From a checkpoint of a small transformer trained on Wikipedia: width 384.
MLP neurons of a small language model. Each row is named by its layer, matrix (up: input weights) and neuron, and shows model dimensions 128-255. Each number is 128 + 32 x the weight over its row's rms, rounded and kept within 0 to 255. Numbers have three digits each.
A block is one neuron, or neurons of one layer that tend to fire together. After each block is what it responds to, as a language model described it from the Wikipedia text at the highest values.

L5.up460:151100082174177086150089127104159193123116120121139076107171151112094146142073167117111087134109118112123143105056174143119107136147165079112137114139146097134094149179116161122114116078107152124168142094090145103140124102174102130121138147098125163124062223153130110109136065139095124062126175127101173170112157113197137152167108126126121153102176131115134124101133126155067130134159
War, conflict and cause. Words about war, debate and dispute (war, debate, thwarted, disputed) and causal or temporal links (due to, in response to, after, cause of), plus scattered word fragments.

L3.up103:161156109113074152143142162117140125094130165123138118078153141185075171110087152086106082133185164131100102130151121159153128105114138140171185085079116074193122154149107095162144097149120159087107100154130155170154111130147125102124152130087097139169061211159161124107077112106096163087186131074157090120130102089120100144087074077095129117098154154123104113151097105160133121135095
L3.up134:119153111178110126140063157148190188081160135173108115092112140186116144098097169163140130117127101106098127097118152121101118156087168099122145147104180137114126109126171140175127123197102140168091145116109128166112136190158179063100149116204103141132130211103104160102175135117125107121116155103120148113135139196140077152176126099123129128111051152119117153144165062123132150135129
L3.up268:119174138148071129143126127151142086086143131134110086142108107153199145104139181116163136124160135111123133120129097165129122116121172131127161154103164159137095143155094139168092184134140075106082131140119163099109119095092142057110138158237152136210102143097106159142147133089100109056133096072064096104173111122058076081086161107067102108127092103103145154170163137100154143170096
L3.up413:188159083164117145122151171112115132105120088166143174052161132178113071160110131052151130122118103112117132093140112214119116122120106135122140136138096078161117122145159064130125140157150120116109139122127133163156049173114204108109100172138146146127097128199098109152107117137106119065137095078104152087078119125151079144124110120156150154078137121107083144166159095127096079134150
Name-ending word pieces. Final word pieces completing a split personal first name, often in lists or tables, such as Nicol-as, Alessand-ro, Reyno-ld-s, and occasionally place names like Brook-ly-n.

L5.up491:057129131123131134168114126141174133106052083131137087106142172187155048080106154143177163149133071151162102171112108154169118145162111105077175124095067155083173155150130188147099107180067116136091113120120163126141120184131119107122128128117079141151113142161109107154129098129134155130104141160129144122131148124115114086118108103089130119108108135112144155147172080066163140143148
Ordinal number words. Ordinal words and ordinal suffixes, such as first, second, -th and -st in Fifth, Seventeenth and 31st, naming rank or position in a sequence.

L9.up143:160142073146077154134124135137254131101151123184125107108095131151172181141109139098079133122165172168153121079067115207093148134157133098127127178040176107113136137083138145124134154164151111078135173143132165140183099122155123037111173145136115145136161118082122178157133170102107151052072114043141123143167133163126140147141106084153113168111091092143097139133147118038097142130169
L9.up342:157143113141151172108138118085189148147094113097119155069175143219152109108086170119134151136111105139120088099070135174113109111188182103079162127120159049128123075165097091154128140224125129120120128140121150175149089117189146097131129181143100134142061081112151128123120119111090134109092138076136121119100148148148076185128122009149129167073173093115107174123136073117091131163148
L9.up556:089146152141144129176128155129122135133097077165101108116180127184149143176083153141164155136178135121146078069107091156107099125105157147148078104109133136172116186162097107123063116145183102171095098144121121166112129165121117065173117157121161153133081113142104150134112188116084131119136133078166171115137118125110090149153134060149116138131152093142137080151144112164215100106176
L9.up596:087168039164105119130105124139121138105135056082118101070124111148157114166101210108088160120188160155125142116129162146086130174166148128059139088080124078154090116180100139120130135128125083088106164113126130131148097117176144133134145166179179132133104069126109130108142131157101102091077141070136129131095133146164066139133123099144129127111134131111130096137167128056093089142129
Personal name completions. Final word-piece that completes a split personal name (first or surname) within running text or lists, e.g. Jul-io, Reyno-ld-s, Geoff-rey, Escher-ich.

L3.up48:113114119101152132145151141148132156112057114113135111140134111144131079094095145142150104127093156171143208163131133165137083126123176092149148082145106109122145129131100125089121104136076118175101166079149129144177061157120159153095101126101097114106129082077184105152129127110112151096054120116127149156154128152151095120100120084093105148092078127097134142159144080134146111079162
L3.up109:152117145099113076157147146144064104110065070140181120119170202121090172110136120109087108127084121151128152131097098203148131061104145129090156106137121140073136167156116099169121134144121135122119117113141165097151109128115171146114167120107112142165087162066116086126152062102142108099067172096144134121132168169105145068130083126125146144112077117103151188119134113173052146115172
L3.up213:073160139146065073130144153140165150095079098111178161119115149134133084111110104095128106132097061107198110094108114177187147096143123151130150112149145142113112142149195107123115126165088155132119137130121134098149121179175120161133127125086071156177040123144157095103120079088154140081126139123120133155158156136160152120128139121146177153072095116071163130165125077113154146153184
L3.up347:136133139144179128184140141111107138102058092111150070092155136116098155115125129113139118131135128134127148086120179129205152103158134068107207047152078104125115190148091154118121127144101120140093159083117112098156144088106107139088103128119150144152096114177188089143116110126103165112142122125194139129090129116188184124088114093118102127106083116105141196169129170126070092117188
Ordinal and month endings. Word-final subword pieces that complete ordinals or time words, such as the th in fiftieth, 60th or Fourth and the h in month; weaker for other split-word endings (lunch, minute, factory).

L9.up20:133179151092141132160057135096123116105112179109141077091154153115125100090082189070120130134134139136128175155161119136173115067141133151078132135092114110209168125109074096133053185090095173133139145097163130128114146152120114119146160125088105109154057132119099099103131114162187130050063139116200101136137117100128116116147131124094078141117114104097193086121131102135150177149145
L9.up224:130085102149146128156098175071059143125131102154119063089127124136090123127091133131117158121112145144171067186150112117137165169114135130073102106093143148181158099144092140130151138095107073097133128196119107148157127186123133103134170091111096145163172125117135140102111085123118115148141126133127142157166141086116102181149115094133097150123127140077125154193177169088130153133140
L9.up660:092139126157134151140109121077073104145127103103132065068138156146102131117092140148102133121161123156131103152146139056158135096141166143135120163068100137159137128195137148122144129188123105154140165201084135129122148164169091113177116102121120170176124154137140128168076138169153144159143114059201140159157146135121079117118116136159168130118111110083160102097106140171093081095102
L9.up664:157174131169085049163112136137163141090153077156159181109176147130145183135165152116171135064138134095145129108158094085125157111139151100060174107154123166226070191176085113156098140166208095172112134154088127197125141148177180095200104170173150172189077183069097166139142083122119115121152137149134110103092167099086103098163125143143141127133098102087133075127107101149116085103087
Partitive "of" after quantifiers. The "of" in partitive phrases after one, many, all or a superlative, as in one of the best or many of these, plus scattered mid-word pieces.

L5.up759:135157095148102142110121110123115118104131111102106177041119127120115049154141115098167120138117100138157146108172083143087119123096146190142142091030168082169086119169111140137154119147162140087086135134128175184104066086152169069127155155175094156086089154167166103151149096138093118096132141074164113104115112190147084123163116109109130117093178152105153133138184072103158142134110
Mid-word first-name pieces. Second or inner word pieces of personal first names split into fragments, often in sports tables, election results and cast lists, e.g. Andre|y, Den|is, Al|ex; also pieces of other proper nouns (Cat|an, Mal|ays|ia).

L3.up144:143114101130145111127114100075121165092114136144103107164128118140144078052071111113206113078102116142141156157144175147196181146146103138104159160111139089187138136131142146128100159132118125121163066124083138091146071133138108083163119154141126093109087082139192064138097137101112102108110129086154118124182138088147125114156067090122069122094166151099135196147177117153153102133096
L3.up259:115182169113108066097095089098116118110153126143221124181113130158193093116053156086076083132171155130207151143209153112134124116162115117132117153118126132156176100140166159146098110135134172140090093095100141129182063196180129126114125147084113157183154172194134127097091102094122079116161122098208131139174145153098138146162117083094094130073181125119147107145137131145143143135100
L3.up616:208106132154130067116103143125151164147176124161163098092131147110151146091109061185157117069110112168110179156111138099124139129143168080140166117127130114203166163185145154140041136115145132072188189135088091101091152124141122089149176215138141155184098155141150061174105126090115110130111148130089173142154169131137161137133090148189128107101114166130143163123126140141093127104090
L3.up689:083153174081131086166125169128082190122105094148147199116144106150140169125046147124147135111065140187120136164127110130132132160170116125099116158093050158145077137161150186174110117121146089139175121141142113091129123167179167183162104122136127151136114172113184100130087167086106110104084119100140153116140156070117083153145128130116144089098131123105109185105110171209175121179107
Partitive "of" after quantifiers. The word "of" right after quantity words like some, many, most, one, part, a number, as in "many of whom"; also occasional mid-word pieces in foreign names.

L9.up123:154121107120111143149168174181118160116121109142116131130147106172182067141137130131154137145126135149151159121121109165170139074136208148141136133145133144094165113147099142106069105127093079193091171103102124100114045162120070160129137104130067104133098126084110143145119126084145134139120138140135115131146168177183138152158148127171100165103116177085096192145121133149146067133136
L9.up315:126143119098169128147085091138122119120088131150132123122137130206103136129065087112132195104118143113142100133135067179185174163120153105101172125066116132127079111110162145128144182140149131197145104110135124060071075197162169146130088124111156183113088128143124138162166147152139079134105131144142153190078127091079098137101106118128103162138067125117076163128115187073076080168093
L9.up318:130117093130089056096101105100129152050078211116178166118150157160112098117123185115064086142175151191204151160127092097127154141151162136139152093098101134077165120161123155156081152089214165078064172134069100131130102126132142136155162134139083183118123175162129110166141111128097103118137134103120156160180154090107132150132058065132065197121133141100090120138139136092097125126127
L9.up632:108122104146098115138144122144153132145142016163137199165117149109126126182110070123160190105188137114125114149092108117124149100192161135098118128130121099088121146160105099157138125109142148176097142181098136088142106161171111087167081109210155114198098107126099170158096069110100167135075091105175099126174126155122135127131085103120121132097144090078127121144133074136099133185150
Article "an" in appositives. The article an, especially right after a comma opening an appositive about a person (", an American bacteriologist"); also superlative -st endings (largest, eldest, worst).

L5.up711:146154124136129068128104179074112202130097099190113086131115146150074116122147126154116080098124086180120133125123103126149108112126186171143156089114131045111135147117082132171144100128168142097164167098091109196135124133180104118132119152132124156146077122095193118184115121115129088106114201117170186175121133164151119155147127083104134158115155162103157178129114152135080160136112
Plural quantity words. Quantifiers and partitives that introduce a plural group: of after a number or many, plus several, both, other, between, few, Various.

L9.up85:103163101106082096185082140143151140148161157108109097173183129148129135144073151108136131089129085109130107157074133101128143126108142155081096121126109141120108150136078138118104168174116128144186112166127146115122151175131096143149100162188146105158113173153134120084156161117148090084132083162113125112070158165119052063092087102143126120099125148127115083122129120160160114087106
L9.up246:113167134095153134114126205158176149160106111156154113082182142110182136135087115157080173104138096095085112097132120168108120136092228134156164101154109108176136169134086117132132142135171097141054176148110109203103122171123104078151156149183097182144119146115145098077166190089122126158127189140157162097076180159095140118114103103145117129115103125117151117171147107157112113155092
L9.up341:085101112150131103155120151087156124066132059149139090176127103116094116111078157102158116101087126146188158132129166082126134132085196159162118179125149158104126141146089107159085103173199117155111124170109140126109167215131131109137142155139141158188080135110121093095167064154094054121157070149100112173166183114086082142116109130145098142125120151095137139122102190112169107126181
L9.up491:177126077145107176119126169160132102135121061149149158119182146177112124165126160154129155130064119122131150084196111136104117120145153123141134142107079053158095081140110150134137177158184103150104102186098154111100125172153107126148143121150135155086042171140125102148123120129126105162190074179144101150089084085135124124143120063130171121097086156108134131170136111145120150136127
Passive participle completions. Past-participle verbs or their final piece after was/were/been in passive clauses, such as screen-ed, designated, received, often followed by by/to/in.

L9.up113:109159122094105112119113107074120124108160161098155133095144135133106216191053080069152166122146127150133139132129090135149133185123146135188095104148146112109095085132150188131121120182149160118122060121149178135135145135150135141140068141164141129084114084091166104101083136147072106170119106127121114081113177100140104179112155072188143131106136121127131158134143093129174071169149
L9.up312:135175086072088136161142136112116144114097094154092102048155153169084098166043133113125208135192162129117169093108147119111156196184161136141123078135113155072066106233145192126136131108114134121128100112096177114135155133117154192114123098118076139116088126146131126070121094067109127189116121140140141112131196077122101133132137112181112114127167184097135121137120106127069143163171
L9.up443:059172120112171157118129172105149156107123096122078134050199173126129101146114098132129199092171102168111138153082187151122187091110143139160102117139111114095090164105103093145120156101191145143149127153119174093125120210109130104116109140133151082124151136142120090098156134091148152118110117110129134121090166134116131094099087078166057191137157106111092098189096146114103170165119
L9.up476:117137082115102151114100123142147105112131090175192079116183131141122161050128105093131170134106176131109126165043177145162130181146102134077202136171154156095094142183148082158110165124083151131089110145124111099108148147082140148141135131073140163113109157130098099086113114089101140113083106114087174159109133122137144105104097136101088127121176174111046102127145092137152130164162
Verb awaiting its object. Verbs or verb-completing pieces right after modals, to or a subject, just before their object, e.g. would have, to simplify, resulting in, retaining.

L3.up248:111116101187105100170121161132135132131160152122153150190121051067139173089109114104137153046125135112161088121091143090106201085096177154103159106109138166145127144131126118159077119155141076118123138217123175124102150118124121120119137224112087098153097123070086074157147142120077068099109105121090127096125179086126136145120139166149114149111127203100165122103120043166121094171165
L3.up496:097197146145082107181076148119123197065124118094105183108125209083125117158032158059118134061134123103140059163186152140151209100141145157130132142176141154127093102169115086108115139142187162161152120145087132137142147132127046141157097192141126155115125112152034136146106110120123123099092144139143124098138113141176137129126142118116160189119143144098120064154149122196134096183201
L3.up597:122128119174164091153073137155144132109103084109129135103150180137135096112091159136120143050098052117151115132145133141128212084149185103124128122107164145103070196106171217134123104167120153117139139135112228119051142102161128115100171141115072088116141087174158111137110125142122106135102129154146113136130164134098135109064133119084109127135128114123159112153151112144088179135186
L3.up717:111151142115097110173125114115186173113109078142046095177092109173144156125097193128147138071144115141134150144096094135175148095105114139159155166091144149128097120156131092104077114184119126076131154188110154093121112136112150130073141191108091089143079112158118086162115115123121065096096149111102182174088109113135156110174173065131084170106120173101108072108152120121107166133078
Prepositions before objects. Prepositions that link a verb or phrase to what follows, like on (appeared on, commented on), according to, or sentence-start On before dates.

L3.up265:181107086142110047136136199112094163128123117060122101163152071110107170128143185165132176127105145151143188115116127149161142107120123173156103073131156116142146170148105090105112146083111101148184124125049122069077077087125145135113141124139087218120109151108108067151166066102140147103125127138140120158099152101188102114120124116155076167106135156118105102113137155087090122115126
L3.up430:106157103141110128157146166151098230150134079115133107109114106099104153144098172142131179092133153116110150131081161136089170101140115130153172129123184125158095115124106081091070161101164112186177152146079156102131142142098128112146082153133169116120076114167089115097183091145079085127116111100210122093104127099130131130064066128109109143099153120147164210111142155091119060110174
L3.up643:091123147132159143133167168107124172117139057121128146180160127132114133155093062123137161122116085149114101136109144120121124120103190122164142107152126128096086126159169110135135133139113122152100138159083179114117082108132134081101150116131113104102080143117160125090138138095119141125089178099107162076116161093133167146118157140157046173105153124118159133180137118093081218135146
L3.up731:161103130060145185060111162124109128119082089064070147135164108081051088128127082138131084123092126115109118153116190164134134179094173103104174112123139128103134150099154130120100116176185106128097111108109146109096126044184155146098125120191064104145154166161146121129196109113084139177083133145142112169204120066085136106162144142180145135081117184107199142116180100065135106081108
Word-completing fragments. Subword pieces that finish an oddly split word (mis-se-d, under-ta-ken, responsibilit-y), plus "of" inside names like University of or Museum of.